config.toml
n_layer = 13
d_model = 768
n_head = 12
n_kv_head = 12
head_dim = 64
d_mlp = 2304
vocab_size = 8972
activation = "squared_relu"
norm = "rmsnorm"
norm_place = "pre"
norm_eps = 1e-06
positions = "rope"
rope_base = 10000.0
rope_fraction = 1.0
qk_norm = true
attn_scale = 0.199
bias = "none"
tie_embeddings = false
parallel_block = false
extras = ["capped logits"]
init = "normal"
init_std_qkv = 0.0179
init_std_o = 0.00352
init_std_up = 0.0179
init_std_down = 0.00203
optimizer = "muon_variant"
lr = 0.0176
beta1 = 0.95
weight_decay = 0.0059
lr_head = 0.00399
grad_clip = 1.0
warmup_steps = 39
schedule = "wsd"
decay_fraction = 0.918
decay_shape = "linear"
final_lr_fraction = 0.0
batch_tokens = 131072
seq_len = 512
doc_mask = true
train_tokens = 1131000000
steps = 8629
dataset = "wikipedia_en"
MLP neurons of a small language model. Each row is named by its layer, matrix (down: output weights) and neuron, and shows model dimensions 464-527. Each number is 200 + 40 x the weight over its row's rms, rounded and kept within 0 to 999.
After each neuron's rows, "raises" lists the tokens whose logits its output raises most directly, leaving later layers aside.

L10.down1853,337,223,181,212,145,154,204,225,216,199,300,201,159,246,159,186,168,227,309,191,214,241,178,185,209,269,258,140,187,255,200,154,189,237,189,254,175,233,130,176,186,204,223,131,231,203,247,122,170,229,200,225,253,157,197,241,195,160,185,228,199,200,245,168
raises: "ough ", "ose ", "ant ", "ems ", "em "

L10.down2115,258,143,192,215,236,136,160,193,200,214,154,213,243,231,226,148,288,231,227,196,259,208,239,249,218,211,161,193,241,203,156,204,175,213,174,187,177,203,230,204,208,201,213,284,230,167,240,204,234,200,135,190,164,195,225,214,213,187,202,301,177,179,170,227
raises: "cre", "establ", "develop", "found", "introduc"

L10.down621,207,273,171,271,265,167,139,219,148,275,178,206,237,145,175,164,230,167,155,188,217,231,235,129,154,242,158,153,193,203,157,235,160,143,167,236,159,157,184,197,231,220,171,149,220,191,196,194,215,174,160,196,214,153,220,190,134,158,217,284,145,245,255,182
raises: "together ", "marri", "together", "met ", "joint "

L10.down687,207,236,245,162,187,272,180,196,211,253,214,190,159,223,183,170,190,258,240,156,185,232,139,207,205,184,223,236,179,207,274,105,131,232,196,168,250,217,255,158,188,207,130,234,96,185,202,193,219,211,120,161,192,166,230,252,88,179,214,231,188,185,193,194
raises: "means ", "sugg", "causing ", "requ", "aim"

L10.down2225,190,268,176,255,222,214,178,273,182,208,214,194,183,201,179,202,210,192,229,204,274,220,225,231,172,237,256,204,252,197,231,163,192,157,203,242,222,223,168,168,246,166,216,197,189,162,199,188,228,270,191,239,123,243,207,243,132,149,159,126,221,173,259,244
raises: "States", "wan", "Kingdom", "Kingdom ", "States "

L10.down947,207,205,256,214,202,195,200,269,205,231,134,249,209,194,255,216,236,180,159,310,190,268,290,122,171,194,223,121,214,169,185,195,217,207,237,187,190,262,122,198,161,126,186,224,143,209,200,231,181,118,147,182,219,176,175,212,228,191,163,157,230,193,218,187
raises: "ell ", "ell", "total ", "ina ", "ina"

L10.down112,204,183,238,120,166,196,170,232,155,206,266,222,263,270,210,223,216,159,184,177,205,234,188,155,216,239,206,209,166,268,124,197,174,200,229,173,236,205,177,195,221,292,161,229,171,200,207,157,153,211,248,237,234,213,178,190,272,209,164,201,167,145,222,179
raises: "ro", "average ", "rop", "illed ", "olic "

L10.down1166,265,187,178,217,191,179,238,277,236,201,221,227,174,194,132,193,236,190,184,261,172,153,202,222,237,243,192,213,155,180,206,154,176,219,198,177,245,205,264,208,303,212,179,201,175,144,178,261,215,214,203,169,142,223,194,194,228,217,228,183,176,226,173,210
raises: "found ", "form ", "become ", "suc", "man"

L7.down2042,257,151,232,268,178,195,213,241,300,162,251,164,196,230,156,235,190,231,150,172,228,266,188,122,238,236,195,156,254,176,155,131,275,227,237,199,204,203,202,198,212,135,170,162,146,163,220,209,209,137,194,219,186,218,147,213,237,214,120,187,164,194,209,241
raises: "last ", "More ", "even", "day", "fin"

L10.down1918,151,241,205,200,185,195,246,222,229,199,222,181,168,189,227,200,266,141,144,195,159,226,246,197,150,123,200,258,184,158,211,157,242,124,178,246,247,207,281,176,238,168,199,185,190,152,247,146,162,175,142,166,139,192,232,139,230,179,197,162,152,207,195,182
raises: "ence", "ent ", "ency ", "ential ", "ental "

L10.down618,159,304,277,201,165,134,188,201,193,163,135,144,228,208,199,255,206,144,168,198,182,169,192,139,216,145,220,138,207,285,119,267,184,150,185,162,197,144,211,237,178,235,207,202,210,176,151,220,168,244,149,192,119,207,195,164,246,125,160,187,285,202,186,175
raises: "record ", "Record ", "competition", "competition ", "winn"

L10.down701,164,183,173,290,188,197,191,178,250,195,171,151,233,237,179,243,197,248,174,213,175,158,168,252,165,220,144,165,140,210,212,222,193,181,137,183,211,246,177,228,193,197,204,164,228,196,153,246,187,188,156,170,220,170,185,142,290,205,230,193,206,243,193,137
raises: "that ", "that", "he ", "That ", "they "

L10.down1986,186,274,250,105,192,215,249,263,193,166,182,171,200,148,240,181,213,246,230,228,193,212,259,234,235,229,201,228,155,124,177,217,113,241,243,255,190,221,170,137,221,162,130,188,137,181,197,127,163,183,204,230,216,200,191,233,170,254,211,236,181,181,171,264
raises: "way ", "way", "view", "side ", "date "

L10.down339,190,187,241,147,180,192,144,267,203,184,256,149,237,148,157,194,167,179,192,144,140,182,130,208,160,233,169,215,245,196,150,234,233,239,184,256,227,221,233,245,198,182,229,263,181,182,236,199,210,219,211,228,201,171,227,204,230,179,170,256,203,173,267,114
raises: "ting ", "than ", "against ", "ters ", "ter "

L10.down397,223,212,205,217,159,183,264,145,212,254,140,257,153,208,169,189,237,167,285,210,194,205,208,211,284,249,192,230,223,136,189,236,189,171,216,244,205,195,180,182,176,144,192,207,179,249,189,228,183,234,230,179,108,247,202,176,165,232,200,179,221,190,150,208
raises: "az", "ooks ", "us ", "ild ", "ros"

L10.down2061,196,141,271,257,187,201,179,192,244,197,178,116,256,265,203,187,182,199,211,200,206,240,239,178,139,232,218,132,139,199,189,214,186,203,263,222,194,190,242,173,284,125,166,195,232,157,155,162,222,175,209,221,169,181,202,233,199,151,254,154,190,150,148,138
raises: "ities", "ement ", "Southern ", "Northern ", "ements "

L7.down337,189,136,178,168,213,214,211,147,169,262,226,167,188,174,244,168,213,173,177,188,190,187,194,182,178,135,253,246,165,176,238,200,240,227,270,146,158,217,227,93,209,249,212,161,186,203,209,138,266,175,174,254,277,218,177,159,239,228,156,229,110,196,253,190
raises: "umin", "tern", "ter ", "um", "ter"

L7.down1892,152,173,266,181,216,205,209,220,146,172,217,137,134,188,239,202,222,138,208,211,224,267,244,225,247,209,161,232,173,201,122,231,222,225,199,151,208,213,207,182,216,215,243,209,191,185,185,108,186,198,273,250,287,148,190,220,240,206,190,189,163,153,240,224
raises: "ern ", "x", "tice", "tice ", "scor"

L7.down76,218,219,206,157,174,151,194,165,135,219,237,222,193,240,159,200,247,132,257,208,291,242,133,205,192,172,207,188,219,239,242,281,204,132,170,258,126,206,193,137,163,173,179,208,226,166,192,146,137,168,170,255,246,198,196,181,248,254,153,206,180,184,245,232
raises: "time ", "time", "City", "Time ", "loc"

L7.down1584,210,141,237,191,248,242,202,168,202,226,216,141,178,186,258,179,179,128,145,228,221,174,294,190,208,235,179,337,213,255,159,237,249,173,140,224,136,180,219,239,237,228,201,196,143,157,211,264,240,191,203,198,230,174,211,249,229,181,169,174,155,232,235,216
raises: "Z", "N", "R", "A", "mathb"

L10.down98,198,175,138,230,186,221,230,209,217,178,188,153,82,173,148,176,132,218,198,203,248,176,214,162,231,207,165,191,176,203,282,173,196,173,244,168,230,224,181,173,153,146,207,230,205,196,260,167,154,258,164,185,247,179,159,206,172,245,136,139,177,201,166,135
raises: "for ", "best ", "). ", "pris", "pr"

L7.down1256,198,195,131,121,131,163,173,170,187,187,161,188,220,187,180,223,224,211,169,243,155,207,197,143,323,285,191,259,136,157,174,235,240,251,209,254,240,230,287,178,219,200,218,206,137,188,167,127,207,159,142,192,237,246,201,298,288,258,142,214,273,144,301,145
raises: "the ", "his ", "its ", "my ", "because "

L10.down1919,169,93,161,178,169,223,174,163,128,201,227,241,198,206,240,206,188,174,219,172,154,233,128,185,194,161,224,161,183,193,156,150,253,148,197,247,251,206,195,193,184,255,108,188,192,169,151,166,228,89,178,149,199,221,227,229,202,170,161,185,238,244,245,116
raises: "ery ", "y ", "ise ", "ery", "ise"

L7.down936,230,203,188,113,208,179,187,179,137,275,210,195,194,156,182,172,179,163,166,267,187,180,219,138,163,180,100,228,243,117,228,238,153,217,214,247,175,110,177,201,240,149,140,182,163,207,208,245,169,170,182,156,248,209,219,199,253,262,242,191,220,238,174,259
raises: "lives ", "bodi", "ne", "houses ", "li"

L10.down528,257,154,188,217,174,205,215,209,192,234,172,199,241,272,175,224,188,218,169,215,219,183,172,234,152,196,258,197,193,213,192,219,157,240,192,277,161,240,216,137,208,201,171,190,180,184,271,200,145,195,199,123,214,195,240,299,205,242,220,268,242,149,220,223
raises: "one ", "among ", "ones ", "was ", "ones"

L7.down656,269,152,221,197,138,242,272,236,204,235,214,180,183,179,175,184,200,201,138,214,201,212,166,205,199,213,201,259,227,285,211,273,176,204,222,137,194,129,146,207,271,181,235,133,277,225,222,248,204,173,152,231,233,172,136,241,218,220,234,195,265,218,174,194
raises: "he ", "she ", "they ", "given ", "carried "

L10.down1314,215,181,194,222,198,224,181,139,177,233,209,170,101,223,236,184,166,211,149,148,188,218,148,217,211,217,240,202,165,238,178,193,210,255,148,192,268,291,159,178,167,175,206,192,205,223,208,121,192,216,132,156,284,135,243,171,276,181,142,197,238,193,162,202
raises: "rob", "of ", "the ", "Parliament ", "due "

L7.down1073,244,231,203,236,277,206,192,268,151,201,274,121,269,195,261,219,254,185,238,191,206,171,186,196,201,120,217,130,179,188,272,216,239,182,177,159,197,244,158,242,246,244,166,187,233,253,152,235,228,201,250,207,196,255,220,222,293,241,227,252,262,226,186,223
raises: "reas", "source ", "cause ", "fac", "means "

L10.down787,213,181,183,270,175,218,191,238,164,199,219,164,197,296,233,214,245,212,276,249,216,197,246,218,232,195,202,216,98,231,272,196,190,203,225,182,245,141,135,199,179,201,194,186,240,167,218,199,202,209,222,195,189,252,191,210,177,122,253,186,177,139,296,226
raises: "friend ", "friend", "acqu", "relationship ", "year"

L10.down1783,133,219,171,184,189,191,166,216,234,148,173,223,234,195,219,209,211,156,180,192,228,180,81,202,156,164,219,159,180,186,280,250,176,218,231,193,158,139,208,247,168,183,188,254,179,237,172,191,213,213,140,189,165,252,186,208,180,226,199,191,105,257,210,100
raises: "m", "List ", "list", "history", "med "

L10.down674,227,229,236,174,163,226,214,133,152,209,172,220,236,173,240,166,212,247,255,178,174,227,212,230,268,164,170,237,210,100,171,247,283,202,122,195,217,205,233,173,188,182,151,169,167,229,174,198,185,257,211,192,226,244,285,224,130,188,142,221,161,184,193,212
raises: "death ", "died ", "death", "clos", "closed "

L7.down1261,148,202,214,168,260,161,218,212,163,186,258,210,303,199,197,210,206,189,201,188,108,251,313,177,127,215,170,199,226,196,223,227,172,190,246,196,155,169,258,224,173,132,196,242,208,192,169,173,213,166,179,156,233,191,194,251,299,134,222,209,277,202,153,221
raises: "place ", "place", "zone", "fe", "g"

L7.down1252,161,229,183,187,179,246,201,209,186,234,243,266,122,162,216,184,184,276,202,260,192,95,99,206,232,252,205,152,192,171,334,155,171,241,186,170,141,135,120,177,272,189,209,211,189,118,257,207,225,206,196,162,180,217,131,160,247,257,186,217,213,173,174,201
raises: "help ", "support ", "goal ", "assist", "aid "

L7.down526,277,202,179,175,198,267,211,194,268,247,147,227,147,216,178,217,134,175,160,231,197,206,151,151,192,210,142,257,250,163,131,257,179,189,178,226,167,241,166,212,196,222,200,215,217,204,223,187,163,194,191,286,221,149,192,218,188,216,172,138,165,208,194,134
raises: "estate ", "property ", "hand", "umb", "proper"

L7.down1880,211,140,207,211,189,185,165,162,148,97,198,180,237,200,146,236,173,139,152,174,180,213,215,181,233,159,221,222,178,229,279,251,180,143,210,164,125,219,137,176,213,158,230,178,219,274,275,224,178,182,180,174,209,197,184,152,283,208,220,180,246,189,163,225
raises: "need ", "reas", "number ", "decision ", "move "

L10.down543,206,210,227,230,178,204,165,204,196,218,124,132,155,243,200,252,186,161,174,206,216,177,182,223,126,145,137,266,191,227,124,194,187,208,204,133,143,189,229,164,149,168,209,257,191,131,257,192,162,182,176,230,157,147,258,201,133,188,169,222,205,261,194,194
raises: "is ", "are ", "lov", "has ", "Is "

L10.down1874,242,161,202,320,176,213,155,159,192,216,198,147,168,232,236,219,254,262,287,118,218,192,179,209,223,245,135,183,181,185,211,167,191,281,149,161,237,216,143,204,173,258,202,152,201,250,217,85,255,218,97,140,194,160,226,222,241,166,204,211,228,278,190,241
raises: "that ", "that", "pe ", "pe", "cl"

L10.down955,221,217,148,158,199,231,234,183,264,185,150,227,131,165,175,209,220,174,162,132,199,162,118,235,148,141,154,211,172,173,233,220,193,204,159,167,157,171,269,220,205,261,211,190,245,136,174,229,160,110,142,117,208,190,256,170,205,183,161,190,204,244,223,159
raises: "m", "mp", "mit", "edition ", "mer"

L7.down1228,194,262,222,150,203,139,170,183,225,174,192,234,226,246,230,237,210,155,186,218,148,177,152,216,208,265,202,140,192,163,106,159,238,215,189,199,228,188,186,278,227,158,176,218,315,126,85,220,247,241,206,197,204,201,228,207,253,221,147,162,209,207,177,182
raises: "division", "championship ", "competition", "divis", "title "

L7.down102,227,216,206,147,255,223,136,153,249,178,132,248,186,194,151,209,165,288,229,242,261,265,175,233,193,190,178,153,264,171,260,256,151,177,194,294,277,279,181,154,150,275,217,228,104,193,223,167,171,140,240,177,177,143,224,252,194,293,203,165,185,240,196,160
raises: "fall", "conflic", "being ", "releg", "incid"

L10.down1455,221,187,264,159,187,237,156,202,174,200,193,163,202,170,230,191,250,218,226,234,212,260,265,183,167,210,214,200,139,167,244,235,176,197,237,196,208,174,179,127,277,103,204,203,138,288,221,185,220,157,192,175,245,173,210,188,192,205,251,275,206,274,233,175
raises: "ut", "ute ", "ud", "ute", "rated "

L10.down1508,123,226,256,267,231,211,204,165,156,205,142,169,223,176,295,198,199,219,176,233,202,164,217,171,169,250,160,158,151,193,283,228,234,225,193,247,157,191,180,163,218,114,214,173,256,124,160,147,169,201,188,160,247,119,174,250,155,204,150,214,254,219,312,174
raises: "than ", "before ", "which ", "who ", "where "

L10.down213,124,251,122,108,204,226,183,217,179,283,243,194,171,167,176,200,188,235,167,175,219,197,164,205,189,214,166,213,131,139,203,198,153,250,164,215,167,299,157,214,202,179,278,230,242,219,182,184,265,295,185,127,170,181,159,186,173,175,164,164,228,239,213,235
raises: "ets ", "id", "et ", "ets", "sm"

L10.down2260,207,153,168,294,242,178,236,197,165,178,214,138,138,195,221,205,215,222,233,197,208,204,238,170,272,148,173,205,214,216,195,158,215,235,206,174,155,178,191,243,167,212,141,212,240,149,225,241,268,194,236,223,126,228,175,247,134,217,211,167,164,241,183,302
raises: "came ", "followed ", "coming ", "follow", "come "

L7.down2171,227,248,287,166,204,149,146,217,129,220,203,212,280,246,189,248,178,328,149,223,267,229,236,143,200,228,182,171,228,145,185,278,185,231,155,225,173,192,208,181,167,192,187,168,220,242,220,230,157,202,212,187,197,238,153,106,92,141,199,262,266,191,177,283
raises: "size ", "si", "k", "sex ", "orig"

L10.down1421,203,230,187,176,169,199,188,266,218,227,147,204,157,252,227,129,137,162,116,180,148,126,219,201,172,189,172,230,229,194,191,224,196,297,240,163,121,239,197,203,234,124,234,219,205,161,225,172,254,232,248,170,197,247,179,179,205,150,188,191,138,168,257,235
raises: "H", "H ", "mort", "Hop", "FW "

L10.down1973,172,199,269,256,207,114,171,168,205,129,241,210,226,251,217,141,200,257,164,216,233,225,195,194,233,246,240,158,244,202,215,173,166,197,199,179,224,163,207,269,118,165,152,197,150,151,138,151,229,209,229,170,142,195,211,206,173,251,166,275,167,142,232,170
raises: "ance ", "ance", "Treat", "ancing ", "Commission "

L7.down1339,176,187,119,231,182,259,163,149,186,225,249,231,197,191,219,128,262,303,211,133,259,250,160,224,195,262,143,199,142,151,279,200,240,154,198,193,149,203,185,235,239,245,302,260,211,124,269,160,212,202,234,254,262,203,200,195,173,208,242,185,184,207,192,202
raises: "up ", "ance ", "tical ", "wise ", "anced "

L10.down1055,300,258,204,159,95,127,178,229,204,172,158,226,229,265,218,241,212,177,220,239,185,131,225,134,140,233,215,186,100,189,196,217,181,147,268,191,306,149,160,248,205,280,219,154,203,178,198,178,164,298,217,205,140,201,216,202,92,197,147,246,217,217,228,177
raises: "ade", "fa", "reas", "proper", "suf"

L10.down2100,210,194,165,202,203,197,145,155,145,258,164,156,158,147,175,186,210,204,216,217,196,207,233,213,188,237,229,274,185,197,232,168,135,173,260,167,120,136,214,110,135,200,208,219,221,138,195,202,261,155,215,169,222,205,179,187,262,215,244,187,177,139,204,201
raises: "right ", "ability ", "cho", "means ", "ch"

L7.down898,183,161,197,231,214,223,229,224,224,171,174,186,197,170,220,205,232,223,175,191,237,133,232,151,231,254,114,188,192,210,227,221,173,149,174,180,204,162,256,164,165,285,219,176,241,136,203,197,240,220,281,256,129,276,205,170,175,152,243,223,175,189,119,172
raises: "up ", "up", "Up ", "ff", "in"

L10.down626,213,200,269,174,194,226,100,258,132,204,224,220,211,206,183,91,238,264,232,209,123,240,215,136,152,121,235,176,224,217,196,204,244,225,220,178,186,254,97,272,155,215,132,129,218,155,216,164,218,238,195,196,208,229,195,225,244,218,190,187,225,205,153,195
raises: "iz", "00 ", "ite ", "Notable ", "Education"

L7.down1157,289,207,215,235,232,199,256,164,252,219,149,315,176,204,147,185,283,272,200,250,184,247,144,239,148,135,208,259,222,172,206,148,155,220,175,228,173,175,212,207,234,230,219,271,206,159,191,144,210,214,233,269,165,188,229,232,261,222,246,169,210,225,223,129
raises: "set", "releg", "call", "contro", "conflic"

L10.down314,290,159,173,190,140,288,217,158,209,117,209,210,176,216,133,223,221,195,240,214,217,211,201,113,237,176,150,249,218,115,157,157,220,227,170,151,176,84,230,246,162,220,135,198,213,271,173,230,170,149,253,267,168,246,116,230,175,129,234,170,190,265,200,177
raises: "res", "even", "night", "day", "read"

L10.down1872,209,307,122,186,234,197,237,232,239,190,244,191,204,249,188,209,222,188,211,217,196,221,219,215,250,172,235,215,205,231,188,157,208,239,199,224,257,193,186,198,223,236,221,209,215,124,179,220,157,178,122,208,122,220,175,236,257,231,248,165,98,173,278,172
raises: "ten", "quar", "seven", "four", "e"

L10.down2226,214,202,188,245,136,163,194,235,215,120,224,196,49,196,190,156,153,239,159,165,235,192,245,250,212,186,244,130,208,252,214,156,238,121,328,173,194,239,288,152,132,210,174,206,255,197,236,194,205,206,218,250,164,164,221,179,166,209,210,223,196,209,221,229
raises: "ely", "ly", "tically ", "ally", "ently"

L10.down1526,180,152,213,262,197,134,176,146,206,185,177,149,145,201,251,183,284,224,216,218,194,244,252,203,195,179,170,213,162,177,204,173,190,173,153,162,197,285,167,246,185,173,274,240,205,202,265,158,209,246,235,213,197,184,260,181,219,184,181,179,142,161,152,181
raises: "ask", "challeng", "ord", "se", "claim"

L10.down467,220,191,218,213,234,143,230,196,175,198,223,205,213,245,242,291,137,210,225,183,193,227,205,172,284,249,166,244,144,271,168,252,246,185,257,204,260,173,197,237,238,175,184,251,202,168,233,172,271,103,177,229,241,198,154,174,199,218,204,245,160,278,214,220
raises: "According ", "ro", "ays", "st ", "GK "

L10.down2171,249,155,185,144,212,211,153,163,152,236,233,235,191,210,173,150,157,255,291,211,178,225,217,259,212,217,298,227,273,140,198,213,182,249,240,216,115,177,215,179,222,186,227,152,168,218,212,197,354,199,147,149,192,208,185,232,146,182,171,265,148,219,138,158
raises: "season ", "season", "the ", "campaign ", "charge "

L10.down584,156,254,159,185,163,233,200,198,93,180,279,130,185,169,260,198,204,138,201,170,154,235,236,221,209,127,176,145,187,216,235,166,173,217,193,193,198,184,258,180,176,166,114,223,186,125,241,205,182,199,200,274,162,227,167,150,201,206,188,188,137,228,97,234
raises: "201", "202", "200", "ure ", "ural "

L10.down700,235,211,143,179,224,251,151,119,178,174,237,199,206,224,172,195,201,258,208,149,168,144,201,312,181,232,216,124,231,156,213,254,245,198,144,149,170,227,164,211,222,206,189,209,254,230,187,149,223,218,240,223,240,239,191,231,252,257,164,158,203,208,218,247
raises: "ud", "ude ", "he ", "ub ", "ren"

L7.down617,168,205,231,138,231,209,173,178,212,293,249,219,261,203,201,185,181,197,225,198,252,219,179,179,199,185,224,187,204,263,294,272,191,201,176,281,243,166,181,197,206,300,134,244,273,172,171,189,225,308,194,233,215,262,210,184,188,212,171,197,274,113,199,143
raises: "such ", "including ", "like ", "rang", "most "

L7.down1839,200,256,282,233,111,231,154,279,276,179,266,265,246,150,224,239,182,142,200,246,199,182,257,252,153,148,217,204,226,279,121,180,109,241,222,151,199,179,157,160,230,212,178,188,208,157,206,247,248,199,149,198,170,229,216,214,156,222,259,221,229,257,261,120
raises: "ial ", "ship ", "ship", "c", "ials "

L7.down1386,243,169,167,178,157,195,239,196,214,195,239,224,231,211,227,192,204,159,258,148,240,222,241,187,119,225,171,197,261,260,217,246,201,178,232,165,168,209,175,207,224,254,179,197,331,266,204,193,149,212,220,236,206,264,225,234,194,214,211,258,197,258,147,167
raises: "City ", "City", "she ", "they ", "life "

L10.down2120,234,253,164,192,166,195,191,224,181,161,228,229,233,227,294,150,183,269,93,195,171,256,258,211,159,160,193,212,292,178,221,150,145,161,178,168,260,124,273,202,231,317,202,236,87,186,308,204,180,192,235,242,112,257,164,227,143,236,235,166,213,175,233,209
raises: "board", "board ", "fire ", "hold", "ron"

L10.down1174,210,181,206,225,223,220,168,208,227,222,208,189,223,193,181,197,263,199,184,200,217,144,192,276,191,230,182,196,195,198,292,253,183,194,222,218,207,203,146,156,142,206,211,150,178,151,139,216,165,163,221,142,196,193,215,204,215,233,221,236,237,161,162,214
raises: "L ", "W ", "victor", "Score ", "wins "

L10.down2294,204,111,186,278,144,204,163,171,224,264,102,201,231,232,204,250,253,210,206,182,171,175,242,181,220,162,188,76,110,221,167,206,187,198,169,206,148,234,184,217,310,217,198,231,166,172,218,160,209,164,146,274,239,200,233,264,128,229,168,205,218,133,222,225
raises: "general ", "tered ", "elected ", "appointed ", "formed "

L10.down1922,246,171,201,149,190,187,208,213,213,176,217,174,237,170,111,135,234,113,205,229,223,152,203,166,152,229,190,188,252,220,150,215,179,140,157,174,217,185,213,197,107,175,224,262,182,227,199,68,222,255,253,177,226,208,168,187,191,200,218,241,206,237,157,216
raises: "itself ", "himself ", "co", "ape ", "ower"

L10.down1493,147,90,132,161,151,228,195,185,128,209,198,250,221,204,231,186,209,144,229,203,158,205,216,148,178,191,245,204,208,101,186,174,202,213,139,249,168,197,233,116,157,164,182,162,149,189,214,142,220,248,137,252,224,117,192,232,183,193,154,131,213,176,192,234
raises: "ake ", "orn", "regular ", "ren ", "ake"

L10.down476,204,231,158,222,255,179,200,227,206,177,248,272,237,269,288,227,188,206,194,224,197,226,139,265,215,221,183,212,209,255,239,215,233,172,167,181,148,173,240,265,191,173,159,198,187,222,186,169,222,196,262,186,192,201,193,241,146,197,143,216,70,194,277,261
raises: "like ", "N", "similar ", "iden", "ms "

L7.down130,225,227,262,126,195,198,206,251,234,137,254,194,210,173,207,140,224,234,255,231,225,231,240,213,181,119,167,212,212,218,227,167,227,177,205,257,193,293,226,211,156,168,237,179,270,118,197,159,197,193,175,172,228,193,240,212,212,266,245,236,236,203,138,258
raises: "way ", "way", "time ", "being ", "time"

L7.down1625,170,200,105,159,182,183,254,205,179,205,157,212,233,184,138,165,164,232,179,175,202,126,164,214,156,190,149,179,186,261,194,173,171,181,175,176,193,161,187,196,220,138,163,252,176,270,186,162,283,229,288,135,221,261,144,190,224,293,182,140,215,161,263,232
raises: "eness ", "ase ", "ase", "as", "de"

L10.down2112,231,185,181,132,219,317,218,244,203,261,108,186,196,162,256,201,192,140,129,202,200,166,235,213,124,182,225,186,213,110,184,199,158,275,206,189,211,156,147,285,186,118,204,189,174,203,144,178,165,225,214,131,193,248,195,219,209,227,189,210,172,231,210,168
raises: "sid", "sides ", "side", "side ", "ary "

L10.down812,259,192,188,246,188,210,174,170,270,168,247,195,261,182,277,180,163,207,239,182,298,177,262,152,171,227,205,178,233,221,218,206,250,202,212,230,236,195,222,232,169,200,277,242,185,163,206,176,164,218,167,255,205,194,169,234,203,235,278,254,192,251,223,195
raises: "dev", "attack", "suit ", "test ", "trial "

L10.down1254,248,163,195,197,178,217,279,159,170,239,190,120,260,197,186,218,167,134,273,198,161,209,253,209,202,249,208,168,226,243,192,185,194,186,203,217,195,207,212,241,212,238,213,241,270,248,184,161,191,206,140,190,200,203,171,294,291,217,292,329,212,202,125,212
raises: "place ", "place", "from ", "connection ", "” "

L7.down1373,191,247,206,203,158,199,261,177,246,227,187,236,229,154,172,218,273,175,223,195,204,200,161,189,213,227,259,213,204,177,245,169,204,224,235,169,238,232,164,194,186,200,289,197,132,230,266,216,173,177,214,106,300,257,260,245,265,208,167,220,175,159,191,202
raises: "its ", "their ", "his ", "the ", "her "

L10.down2200,304,189,137,187,206,160,204,226,206,145,177,192,255,166,292,163,205,223,227,169,289,200,195,217,279,202,223,232,151,252,264,187,251,188,230,164,228,247,164,223,274,180,145,221,142,268,166,235,167,259,173,215,212,207,230,190,240,222,253,270,164,171,251,157
raises: "hor", "partn", "fac", "subst", "dr"

L7.down1237,218,255,158,219,170,217,207,231,247,215,163,241,163,167,208,225,165,174,159,248,193,183,159,188,187,200,225,205,138,230,191,196,197,142,273,140,237,235,167,159,224,258,218,183,156,234,165,198,156,193,229,154,181,197,190,185,208,217,243,140,127,212,216,191
raises: "school ", "school", "students ", "student ", "Stud"

L10.down1060,169,238,275,217,167,294,170,202,216,236,140,144,165,204,183,179,201,218,164,205,168,236,206,150,173,174,206,249,267,228,216,236,144,204,212,171,130,164,184,205,242,119,201,186,197,255,146,223,239,235,178,221,246,179,201,153,257,228,99,254,190,234,139,195
raises: "MF ", "FW ", "DF ", "ida ", "ora "

L10.down2022,215,153,197,161,173,119,165,190,268,163,169,170,209,178,185,187,195,151,234,146,150,124,90,161,229,206,60,240,196,218,199,111,279,142,238,184,232,244,257,233,271,163,117,203,201,240,202,203,169,144,187,240,243,240,207,215,208,221,137,200,237,265,197,233
raises: "d ", "n ", "pe ", "ce ", "my "